Part of a small language model's weights.
Size: 16 layers, width 160, 2 heads of 64 (1 for keys and values), MLP 448 SwiGLU, vocabulary 2048, 4.76M parameters.
Training: 267M tokens, 7509 steps.
MLP neurons of a small language model. Each row is named by its layer, matrix (gate and up: input weights; down: output weights) and neuron, and shows model dimensions 0-159. Each number is 500 + 50 x the weight over its row's rms, rounded and kept within 0 to 999. Numbers have three digits each. A neuron's up and down rows have the sign that makes its largest values positive.
A block is one neuron, or neurons of one layer that tend to fire together. After each block is what it responds to, as a language model described it from the Wikipedia text at the highest values.

L6.gate150:449581484510511485586551472564536459440505552523451519482469487455517493523507400545477473462603495536500487439478401467568521458533581430554515493603558531489459565634561499494559488545503533637505451454484484539577432511451484511503423424406502525580457492487483525575416438512572480578505471450529537507500465548650460485530498481473539560530577515568524502455493549460450438449531532501513557451489424604478491547500475519413477491539578500457511450543496530486421501456617426
L6.up150:542418462557459536487436477420525464524454446460531413547488464441538476545509457569546438563577564559464494586452451454547555447503436503512497533474480494626454552537573521537559519545464482512518599515467514495486541523454485507483476555450585516446421521615428466461487565473538487487478489552527452502415567626581507498490572548554552358508546554552476564549426526543452527498527500399490486465517485542524481467493504554416419532505392474533513483488568495519442474431582402
L6.down150:475511555642500493531448527529450591516593527535488529524447474577498421605520558518470503469527498552515554483493473543541502480486554438532458587470601520509582636505503502553514486517471524492491463498541480498487532609530479627458465410486457533450466432486465419521442504571463461376584510496498429518509448458447447479577442511477536469445465491564595464428560471659491538514489433518540473450534553566611479487514481556514487462518451569449566469530483512474505432466511546
L6.gate165:408521483560485480591569531512529453505562487439548489446437504484538432522576408498602493542466530492431572520461535520501619513636458533486496479486475570488472508506478552489459495591571503503482467537518544534512449544523526583454398535581486584524484577534439530529525551529548546472432495466561548536547541543515601547401454558438450567481501426451505512425462585581460426444460524527426465461452501467443545523477488439517453471544487574490387544515448447446443526449404469
L6.up165:460469469481477562558490553447521595434478501499530486497504471609473446472512575504394461550482627478508483500483393461484487508514558454474596479521492537505549532504573518501569515544490545586420478431512581440482455529480550474437518594549448512481461550591461516492497562592634507531516519548489468509463390491452491624472459534454409609532461479432535493556558585547511489445453397495524567460508431471479515545459455493475498466548608489539498493498552537490514497423442600
L6.down165:461436482450560431466509548482509481468439454497406467497455495439597509488601479357540505526429511506600438511460482393485506544482442504533492517537425560460579554480547572411522476472508512496525556530589433467482453444499504489444513488516422544510485520520500422481519465493579570460476444472493469511441452639468515503540341570414555524504536419495470498480550431526493528508435448430519445445521449365474587480460432496452486415472530517466508422479518435477442470505483473
L6.gate199:566455473587502605576456531480440453478430483452512529508434466552625491505472435465510459447526544503483511529471587486525602515429505407522481406436540464434550548515479375590538569577562570537534545525505532575445477486473506496461502420524438525473565521567523429483443517530410543397552578531577498514503511548525451514463434431527515547539469503484579603595551465498409540427511482504525485574482472554461558550470481506421529467529515471460493447540500445451582454521546462
L6.up199:549572519451530558552550508513429531479477522431577484473568504483474513444443415384510451444531580511481471506528441558456502487484353520511536516398559489409532560386474520478509552482444488528585485468510454467534476633472579533386487564419532447467502517424537443551553443452443568541538500548533444536486557479462508549487436485528451498471521511511491499471506440615482552515495470452568446384589443473529506545473547456517482476478545536537480549432528492429539498528371457
L6.down199:559486485464465489488589465474504501388470544503496440434432490377529497540519465532520468546566442549478428539519374443494456510448529529546437521447610495494493538491580508560461523471411503488464549527534556481526378486470502534423555482520536521502421472471460516525478453510562481456389540423426516508431446506547542479418530565463561584484535472551379500533539420524485528504492543579569395510482437467575495599601538485518451494572506433454522548465574521415533454444503500
L6.gate363:511502590503633509500550503500541514500432519496476488527527506463491548454483486615526486488466480498540515428488560477518547593521507614527571533581501447501524455510472388514594545522489442433464507481593459589588433477427493621456502428524470516533522438571534476470466560519471474503477590538582461547561535567579511503458528527384448504472478451456571497463489516587380473486506488563512518498473553516558559502495450452487493447576531543437546497518490430448549414543640443
L6.up363:358494483499486470461406483496436512502529449531561569461646477539560494560460447470403460443507575466521482564501566427584542453628468522630565441531508515484504510506454479488450497508488564557528410487456468471540454471457411500500457482501562536428535468445470505511584441439517507624466408545555485484407478508559513523470480515544487548560510503548497571478460506537494477530455377506541468518509422541483470483452530410538455477571456536514455633512549555491489482529560500
L6.down363:459522436543508515491557528493591507524513462555490546518407487545501525486455452487442522493513565505528495466554522458460520511484529499586474561573649509498524454505478461468502516528386483515451503499501449469510511429455551645518478505495533566599474600492327543549495435524526477548506524542500571538553408572444449545456468442469542439456521455445485580541478419439473494576518472518557573487510619515519452465610404499492503505473484376594536462492508410513503482434480480
Mid-word fragments after t. Second word-piece of words split after a lone t or consonant piece, mostly y in t-y-pe/typically, also em in temperature/temple, ry in Henry.

L5.gate120:540504564512485548486497484434461523501545454540421507510523475581565508538468486558441469612495406405441556531567488493503555478643462511524509470392535507502510414502543475483528380610529504534507529508424493514495431565569473460448430552482566472523473560526483528456477509463495544503496559515508493504535482514577561581477394463423489650483455481435502485445541632518439446490477522514515527511450506456488450485528501570476579410564515436453513351532525521517539554445513439
L5.up120:477504519468523498511429329443438518475511502450419478496529495564486529572431512586463412512531403514543420421541552548517551450461422528484487497464379509494502503490542509558506498515562443534605554489472402456483428479444477491512446562466592442500491562514419441495507493571561528485511534596509447541494543535571498518434501482537490652482518493513469485422536569542376469455531532592598534493524524528517524473484459501553603501475527445454531408531509554541524560498540456
L5.down120:504559493532496448552505410525441456388608474392500517504538564520391435546530466537512519450479510577462504490443476520525431440507422442530518568453536530565546565546535565625527527500572498490527533542519454540503593463453483441463445467412479495533493590567374475535471486499516535450500509496551540487444439492465454502542507424512533464540453545575394465406515462531528479406517542517467526477536523651468522441454497507474539549479469522474550500474406582371470493460459516
Mid-word syllable fragments. Word-piece fragments in the middle of a word, mostly "em" after a first letter, as in S-em-ifinals, m-em-orial, t-em-peratures, and also ev-olve, Sum-id-a.

L5.gate178:479519519463568482537399517458556510512540499598499418534469476506587510544579550528515574497410481440450625458425574579503455560511540542439541572432505520463484532494506557432499492487461435457518442506515514574424459537523534496431529510535529568538414459484507568551448436463441556536418477506414449482579461496500486560562524580511416497520516443456456437477472453612545488488505522540398468497497583476569478523466454558502401466529625510468497456579475519462435553613515475
L5.up178:482533494396656529481498503366546466516433401415481582383533504495402551576489423517539428557514410481497507520488486609556441494568510553489450567548541487551540496474492548455453529505553647543565432496570500472435478570502536502550522520470471553480505514451484529598555539531514436475542545432396440551520438470541523442476513518416491505462463468516473469543602542437477540508461558517469529513505530423567516496547439476500491483503559544558490481468515569534477436494445487
L5.down178:456454560437503510506558521495495522474486448361510521464506579599471533561546507499466450559499467474433546451563459527526581462549496443536481550505386540547544563413422550508476605521491489459451462533514544512549629457461448551455508508554501434502443421516492505487595403510527521518567506474422478607521452512581502550446509462509441494506481573530499434490456524568427474428500570537505508503506533536560463462420396519465491410521605564504469536634469405499513526483499559
Mid-word fragments and table rules. Middle pieces of words split into subword tokens, such as J-ew-els, Mod-ern, d-augh-ter, plus the |---|---|---|--- divider segments in Markdown tables.

L6.gate44:474488561547474642462445524527503437456376496580480489487524413588521481545595504580458550505453467456506575600493532511450490441488520452505511497485468421435481544479505526403519508673537522432581428490570448495504473507527504494494500616485627478575515545481519535574469523489480502474461383455544500523474479389528465522565471525482490489449508391510479441423458524557515498532547483504396511503534518486526500488482517496504471497485553557459420451648487523488438502547463511
L6.up44:522540511493537512505497399562589482389415535558509543498496516601432498481524508541513402484489505489507461490599588469457600483547507492406514538502542569525478516599468556526482458547470472468435486583492527418537383482474445500568457456422532510577432551507558508506426492425586594399480550462516576499519589480474579506443466538477473528488550508489504592504531550528456492519506564467535505540493517489581591388534451450425546559490498496479488457585541522528483407421493565
L6.down44:481571467584497477569554507563477540488496514577522529539490553502530511574572428513507503462526462520518495549453494435390556463495439469566545631408476440550529601455506483469529473460400472457568508463429479462546575470433561519502511454480508525541495574445545559493448493422509524491546522537463426515520447428582507489451519578471550446504588625484547484584484474598447393481553427512524563491479472442484425459488362530539453478497464503505585449470450482478486451570535414
L6.gate65:544532560483456535526403503523385489512374481472550502487510472470494510525440424565453409413514545477536560570470465570499539515473480518473468420512574498540450503410606522509565446492489600540508449498581470470492606491429479555521514489587506530541564473479493483521452563377427501468539487562604462443458588549568512463493549472581431538470472485473498536502542529556445469483492480537365472489512534420454385490469506566468471421504449452475490442511399529414484501536521507
L6.up65:509560489603489550559639479580482518489494546481539508413514493487573589545470417485407447509470456492579481507569465548557481493515562459412528459517485613530527516503603528477613516513446521567482419492504533498505453491491569564459492521580483509483486525478483569533515458421473605487395551512497474473509579501562442458536598570408599478390538505501433494464558543492510572539479475523489474510454446516488480499447443501527521538599570522456611483526560488492413571527473456
L6.down65:473557517437555428506583449590482508496467550516507527452532444377500509472485480460476412504596465552615362449614456476455548492476488480444493530513510526452499426486535454518485483407425608430478493503497521508523516595460495540477591506505572430497477492541451506559547423489560569497522533526397455525564492476469510519566491550633449439467470494536455537549500586557459408504502497494463509503444485462521490607584438472541454458541485555489557545511420536474462500517458390
L6.gate119:492525471515476526476604479466505524526525455515556514516435524519492510469525420507505451466517534496425589519516494517471567555475483560471455429452466631503491446432482475411471513614540459584541511428409518421561499536549443511583479462476545495582607554510575544518484426425493615524546449447475550401434501497535517469568548556497467451541610526526555509522476531467440554495435543493457504512459404479430559431506552527486414492461546556492416356488501492451416441498458474
L6.up119:452533507526452552561478503444521397475605477492508591461549501545495536452545540572496511527512485457576453572462440514451549525503491465434507559463547534430423501446501449437551439537466471492475474520490530453551537498510504551564522505451588333463538555411565516505506500495486549480394530447430511439478511454498563545483375522512493549429537545523453468483500456473556538582513490531454444334459555497420611498544594529481568558552472463539534431502428438488492549486483583
L6.down119:534608601566455481545557516515449465532533574514505446471610629568552488510510546584426515575521504535593447413495549417450434539550551464456478652476539456541537518505502484514554587407562485413541529441484482463489477577477447401517532521437510548543500443468490426532478421503471566400540520469432477498477490525538467557508538503508532561451546506480445498418480508555499470523532450429654539488544534574560456530526490468498511446483489536572495479471438480553475534467502503
L6.gate229:528543501475491440476421521499485498568466609561470465539530512592448488553508458475457517552495410466539486536509534437430486510553487460391622525479549570573469403526487490471557533585523477462575487443499476546476489472577448463552554546458441522448539482521563584577400480521504477465449508494525505489483561333557555578502422458590421463426456523415495443508480533498509487510490575488392491498446615553432556409440442500468474493462491547525501502511436534528537534450486435
L6.up229:536395508400437495531432542427518530512485543570501545504510503528542415557429492608467554632495479446495467528498583572431422499492497467526564507464540517447578453491466505498513488501415412520608490560527490570572503528535421529461521520477533494571491488492469465486469547391439500393551582509449481590562485467471440546506563490462518565584492536527463452480517446541412452540523602521472507506473481538448420447527489377462456533544488606462502435476441543546462469458579504
L6.down229:488494443424474595462357542484524520513395458515537453475490509561435470436549480476478505503503479503437570496505517452425522570406467508473500630491434610529531570450468487473487481530566531437505413492403541475530559588440458507469508535520577517494507476488433517458474522490530470496522448601557448592439526471520438552501505378612525526511492432455498395522508552506455533550560583507468559429489511513580442543540484449458506492462572573469514498521569557520557480613490437
Mid-word continuation pieces. Word pieces that continue a word already split into fragments, especially om after S/s/C (something, Somerville, commune) and k in week, walking, creek.

L5.gate164:422427549567514524574467503503454523434490563528490486475462504505555534521577480544386492445448518456394431481546530516460480502452490523471450479452522495510501495494546405459608439567572500489583496494503488441562497439491467555431574571530522471565535453471564530636479590456560540486450451549588477464438556450586412576547606532529553455528499483489532565513487554501455443400501484512475543524428535558564547433521512452586595452535536499436543599568487533469530533500545456
L5.up164:556500428586518443575463476530439550453583503500559502492507411440398481503453509463485504522575543525505574481427406474572547465498516541486514441509607506507425591530473483556527456543455522522531477524486451484489547499477557542527491529404528446475544449588454452505488414429552481462434574430557454445520512553503564540544508599419502460418429478503529495403538478536502475545496507466533535613507524532564447509570530526509584630623523485485486490466531502452511529564552637
L5.down164:464701486525515447450503597568498507539512499442559480473495459527514561408411508525530492527453518534518516564539528512521541533474528491473466482541466636461549470494448475531560504395484517517503553501515465491473581547505411459563462492362545481464550527444407618504499440517510490498523524529485478464484467360528556412471558452563448556499459571573544513476505624556457483526510446380483478525491516484446500482514454456487421423469475493505620460503509499562504542485448496
Word-completing final fragments. Last word pieces that finish a word split across tokens, especially "k" in week, punk, tuck and "ing" in meeting, making, leaving.

L2.gate32:568480463467589497510533484516519505605402581452575465515490425517475426490519562498438573513571532525564613497504424441515603489514521543479524501496543550495598503496445553550483420544508506526476514521597511507522444507452556574407469495485422456534574528424461526447498560505439563523475609542520501392531498490576484472432535483397579450469549444562546510524640434474489442551553501487477584492510608435488485508497476477504494462546457501492471494460515452384429456550496449
L2.up32:527515451538529484537533522587516618524552522429451559435421489526459446539425548535518468590478573540489457527540500444490508527483472574453544543586550552491556516464525467477452434450547558435548516480451419551539480563580558490451420534463467475512549477400449488497500545458497543465439467495485502532548546493558482470431425521384421554484488482569654510537595539497419472421391571482605488513551519556481527564545493472573549412577537568533525531507464541559512476511548491
L2.down32:602492486364510569520440591473513589523508541520423506563512451478552579506544468467514449443536584530534515464528516436546672508457499470498553531504538508499525499537510512541496495607517510527559504501495455461462458511492509466440550433511533596394589582505478456480495457495450525497504395512449586518451535511516531470470526491534497521395488738564556521509567497561476469496514498570563551484588544521488482501512457520543475446435492557489522581472464480539508453479534529
L2.gate162:487494571454560502595500543510547541441401404443510533592509445576498556471495398458524514563436460512458487540435503547529557583571505475474603467524567459614522480508485465522550473536493557506577526580471444503513484498546529522494497522592484453481552473386455505545528522569559485552497602465611428549460502503622494491410499484485531516461443484531605506528646469544490471504508572513450459518490587525439548490454521473528482484491465544493449498438433406433471438439471464
L2.up162:519400548496461544599452418498528511539497556502548455579484487512492592558489545516464550486423472472541520567398556576517521542561520483464525546583486548539557391556539423603552410418478492492506469447483468423520434414515491503435516477512488514462467493431414483460583464410493503515417489542516489480474550460465502554514412585383505486479560493502491527501592439533503382457510438528531527457547513407440486521411528480484437478529436478437433505428468484485574595446528504
L2.down162:526478535475590564478547454486505556491552516474512460533476553574563544616506551546455497408476481517525501470502482487454513469544444471541503478553513524494591383456418430495578452505479498470568506419502423511511451438454564440500491407571506516465442417505459526439559484469559594483502419599546462496408496580499505538463487564505543493501504602591479522594581441575499552542414502494535449494456552527464484454410443464597539426519545565475393594443472445483490522485504558
L2.gate335:513520506533517425460365416461584541584444573553394527484444411539511513526533460517511567512477548487441494585474500484540581512509490549508451542541471475471477533483534541408496474640531533557531464467559475546456498612492519423562499594496509496481539498449509541552556538388500514520489530542474502450521523429552513530455425464537497480501537464569537436576577440547511521539450560386481522553468674493516524521469455547506587521541408431428550494439469545532467494513483476
L2.up335:510498463505470528577550468584532504448516532563578389510433433519492544582452483515474470515477468546505529493494502517530530482516561452422569518603482599544584471483455498497495423540474550591484526491496462483516522452556436480495492528503501510494541459418496497382499523456466422487415507502491488556462476458567572557517466439460539508477429478596329400478579503505539481572466554533550525542531446547393559484559562508364529574561493513450463493474407491388526476504578518
L2.down335:506476470489550518500377457493543477548533554564515529558406491538548440403517533542503574387409521520543552461508468495432596536482499467410563528573543479545485426485585403549576476539478510501550472524581595465491461668520598498430522512468530537515579532409438474474449538418473528423465512424467442542502535431467522494462410469522570509446579450481511485465518486591494563562506442500459506441513533511507488538537476535540495533434583473517443440519464549423544491466494494
L2.gate402:449465544479480559478550513493449577419399490423444390474474550428521558479551450470520489467522505497412533577512471550521533565501505354528414398474581426495416458542424487453445434481523524433428482458437564533486395514430477500429473563553419528523471546418447545509530482495462515418491407534496505534438531537471472528516507573504461555463509475542498446591460505557503464585473492500543521528525410586522461503455550499468489462527481631448411548529518470478443466444441498
L2.up402:390524467441449472543445490472509543547540532553516637423583465533545521538523461483459520543525516462531425586471477514437507512541435520426398442576472519499465497436552446567505497557570568400612557587456563511454497501459485512630540495549483463582503493626547578587471515410561600540501460518429564543442486579512538490489545504479525560446509531454542458566516516527556542429420501551493544436569447436489521537497499495562485513485495516562541474509456475534557509467472444
L2.down402:524562549490565432511457472477475520399512488481541511525545497477495479436532521451480462484459565466483445536493527527533553454543489511475524455499774523526547424464503422604492481531445499451471456484488560431467455555498501563508478467515521583503436458535423560513545483478521459400445379506494411472482454562427452471558452495576487548412483658579505474566447478537520538575446515506462498524531485460518448538534530536546504470576495502482478504466480444475513416458448448
Mid-word subword fragments. Inner word-piece fragments completing a word split mid-way, especially "ter" in exterior, altered, filtering, Interstate, plus "ist", "ary", "ough".

L6.gate17:551537386503485507597450502524481506429426535500496475515562532481554439588551455543455478515499493455554564489508548497603452447485517547540462390543609498538534493584547417486462533598530524488450473490526517526421536549455445501461589533592514459579522521531532533545427537435483482416500525481470432534456585542533449583469486402493460533438505505384500506535586519414494543477542478465504533537547630553517441536511590455525449458558520424469478497441580463458534410511435479
L6.up17:407473509388453490474509516437456515507470548418433514535493546508489499545448554542535540469472376469563452494431483544485565450517536495437616499596526495433518513426438551551623566475579528447517373464453527513491489553477619544489441529456491495477468505478433434526473466521480465471564556462385498543420596509471518573502359455456511567507432524483463537539488503482514489469416476559479490400551493472580515597509557446502552517536485532499479476468517481466457405439473483
L6.down17:409517503404500528322521449540564437562484578547438500565449493558460479500466465462495523481602453447480494548482521526466574470477527559527455446489435627475625583487469482526534457469457453466517443532490523524483488377517405541458541489553519471505496555517562536499455564496502494523500469531441519575509544470502485483518527498466554501464449384530512529520537513393475543586491556470484590442601561478529506411554524434652503486510492461521527488504560540525459536417559535
L6.gate145:623505534445486521480485564526552451469490430472529551422482434453516480545404355604405485533531499484414560497425504564545555507467560543495509555427509545429537465548571479476551484445488505505540453475511541573526485464510375576502451517389524504507466467481509451526499608477520465497472532499502427537508537471583479576421542460497432536482529556475416521432515593528492448513515599575486524527438421510435545549501570513470494504486605500586469520533434505614532494566482507
L6.up145:478500461528520533503432595514513440524545414380497558468571487467586443501552467451471430518604531443586509497543526601596448452506446453523578448400492461474456567514530453535392472494556499508491453470545502471449603430504580523546581522425436565500526448524572565482512408524441483419446600470453476519511501466536533556394414507540459546479524524519534539527572421428495472552563502573500474573524510483551589517528501535507506547512545465527525521542470408497538523578485472
L6.down145:447416445427475501558503483450433527442546490468475559421384449546583478463524485468483484485482467451480547470466502471496461555524548553470603486480377576450515439512441544510488575581486487542552592419539550477453534436470556510501545588529425532566604490461444458532565435549484424480508485423474572555480537476501530608532513535625548495482501452497555523594511495429460515557530563476490471573520473464546523463498558534475452555515430527472516525488478394478458660468496493
L6.gate366:480409493475549594478576456493488485508513478467562470470497495502569437538461537559466522517442479447476482501547499503503475503501487475505414380467518497641507417549493498578556543542516532519518473532516518584585481561475389529509486496601537558533414554515420493544462558509418512479571472540567481449455458519475568547527417517490515576480609470488559505520427532507447527481561518498503508548431472409476475506417535554499415558432472461461473330450426484488547634476534567
L6.up366:427483417429492449547540572528555530521544493530515565501427512614595475474534585499437558448548440508535525580552407478545531441572462562549518498524550512564463531447460467485423404467467561407518578442478514519498511486405578569502480471408466541482544505540459547489547483582466511500490489446597519522384523481450472445526462616543419511503473499475497567505483504466372524591485545470530567401523467479563555469544539486519530497546408426463515513498547462487517490603520529
L6.down366:530482487454505421517475542493474456552524505503453562473447527464497501532596495451576513415566478518457602510451514547605413446561525502481501456475478615535511466530542555490492543473450506501485461554552542585529580521455485545477449469554538561453566429472471488535506407441520585483470449433404382409483546498491463547491527454410575535456576536453413470471377527464504554443525415452561511576520458495545451434498538508418535473505519469609488521585571439539499455592500481
L6.gate423:543493502442443636539394572469483452470377457457496448483620556507554443421492450476479511447496539429519582506487583523532545519460533473496606439479539548547554462591511506508519492530511604498501489566542509440450403489483440481504535465588499472504495571473477488585476526497463479443492491526422558520491508485544530472514401405444472561427454524488469502558470457554520522488505543425529478565436544485555523504565461502355420444523569427568485506564503433585519572523443497
L6.up423:550532531496518584526431573453496398456534536456526464486470563503522408503540456510425511541511439560527515518490478592457431522521440549447468511433427483493584543520518506441444484588492460372554438521548433530445584510483468529528513510538562482474523539551472552461284557465477435419541503570429504520473564509461478525515455485475511513530498522517500535494479421467456518449535520433458523461541598487495503481495404594565496457479365639536517514491571537523484455489555474
L6.down423:491410537436427522486517513447481422522508551481568573463459537546457486550531558529490509545408525345471513518478505484498481512536486458399521487449418578516471473429417440524426590486542517524444378493469522518502474501549552483567474547493506483515490462563433494468507505495492456618505513507448431418497562476569571577570427519503520483483543552461524553584467606422431502492494546473443589358481499578461563425533416606463479529467482544544462507426541523471517481452485520
Mid-word "ov" in novel. Mainly "ov" in words tokenized as n+ov+el (novel, novelist), also mid-word suffix pieces like tempor-ary, var-ious, sm-all, and " of".

L2.gate55:469505560528427483453529496466496448499581479437549489475524471500427430483567471519347484486566500461468564506435434498435452514532530542480406496418588573568475498413507409396505505502556533460426427545543484535363415599531500512479548505563494529509565527489539566587473549478501481405468457525597623553444562485529488482450509491586606537442529429506509485493517563487478494517491572480555521529436503481569512422525491431483538461548495511587542561534540442480506533542474510
L2.up55:474464520485467445528460537447555470491474430474462479476512507489634505553480412515437465484428578527444521471480377518437460497558492539483547454467481506499547496448531503515472450491506509456453400448500522491491432442515582490508478481539587452491573440401448489465511476453433558425493503450509514549629568552437543446421617428465427553506576563454511532451438500472471504523509521561555527501454408429487373459420549449574533594548580541515444597494448502496450502468505569
L2.down55:531615516480477437509435488460473512505420501393448491503546490476541465614536424469465510513508524486540503491496421466392577508504609542439425538546588518588488468530544428476560508463517571557449493436496484462401432506527505467472471546451430513497562403489482492519375464428503500462577548497465435544468566435475529428575521504539517452441500499595471419446491431485500461489557487559521547539465445565451428505561559607584541468522562492487513506563535603554505578474476503
L2.gate318:496554554475521516519496525499563582434513496590502419537466511525505516595482554548385492531438473509531523468430375477512405446520520470404421486510522543478496496514496484439561563459450498437485361392491444530488516557471526403516516584412445504568609439470509559466443449488404563469518533464576575497518477512487464515477497508460468489570481496533455511500575566530506430478484543467565574558541505471635522477457503462525555486543514550582481445480463467587536605510440558
L2.up318:463531551552504517537498517579476490542437471444496572459576471539504394513467369498488533482549455428547450470500510580533517454550585486413463534470551468465500444428458526515456572470515618539375593528489497460459523593540529566543514517469560524522558514477522519590381530551411558525537478386552518503548453581476525467446496456535588465481476469400508476570447556498539593523385497447400493533485457502484533552451465475433500524466476466492436559451549479514507523524579527
L2.down318:478615439579596457470567484525484537519564518605451517463490551431527485518521436513448477469551525527583604547462582491456457568432496478543376524530465500439505476532535451541567539499583500496500661513533432460507472450497451472457533530535534536532497475375472471501451484461486584451523499511425485528457487481470550507497466493476489432427504476440439428501549518536403516447451500534510490559490447586471472595557463554478578422510595381492536493567465500556465568483423546
L2.gate357:448555593511533541451546513486612477449568616442454480492517476480502473590437473536369490543604564491452534461497497502536518502533520453432448428538533526498414539384576538457482518441500531506455465491597421598483475560490500477588490505464539528476582542484560514578418505511443536540464489502553548519591495494485424564536527405501501509472514631501551542478550541488566429496485570499435530586460521547561552486459521504497436529507518558493581590582472453501470415483490451
L2.up357:486503610585511542437409364455525488423504537455575528497444423424505464452449494558501417477458475472497505530459438448415470510471465498582464516547510498567527510478514560542505480478508538510540487481511553528517545521493512479556468473436438424519492524531514509489491531483468601530524480556521591551552605540456571519451533487409518705511556494578441484512380436490445424491481528557506514552538584419542543475488423524437597554472506488485481514492504577558438500573562504
L2.down357:528640513462571461501542401520516539536478647487567573529472488554515449526400544531489459504497503508598500464562447497486526516491438464525451508510586611570566472539482535496555523485431584463522443481542389524493517451490476484519434479480541485527421460452474645512416440430544497498513406501473496419507486441446494480499536415554516532447542428555545509522440516611513476547519449462445466561553479516549450551492541528597521491484442531526544575559569553456420522506496429
L2.gate442:460514588450503461498474458522459465555551457432528484535461500624490473466546458504496563483526502487449586467518497468446553644502467586553541377523570502613484519460476469524578441478544605449525504516442529567518407606494544502552563409534598450499536486478561461558464447488505561400408502448546571534581555528541522501593440489571551552468437465571500590523531480471527480593497526545431563543474519518488563448471452522473524468506475483514557466478524495552436550563510530
L2.up442:495498572544493463455398439483454464515532582557485496559457516458450491433518521562462370489609457520519403539459449487501527469529429486456428461519463470537565470457550360457493500498522589372515499511443522548498535591533389457551508411515472485513500422473499570549423537510528457463541478589550579463452517583536505551525568582553468464500471457565563560497481450429582495506508523539507553357498485555458493530486481505470489504538444437492500546541577595553501546524526533
L2.down442:498596489551454507504470532540531437507428492552446504449528337625484482491501587435433473442509489496549361442564510489542485555461446478421497424561524443501504501501506429554401465588546508453506550441502468463523524522558568493474544521536532473552572528439613533496476489435495407557505583489419510372498512557555513618561507539521571462463500507530521562460509562451510590501544536549538480462509503462433512518498484557476420443478491421485426531522517590485503517490441468
Time spans and word middles. Time-period nouns closing a duration phrase, like two years, at the time, final season; also mid-word fragments such as od in body/vodka, le, usic.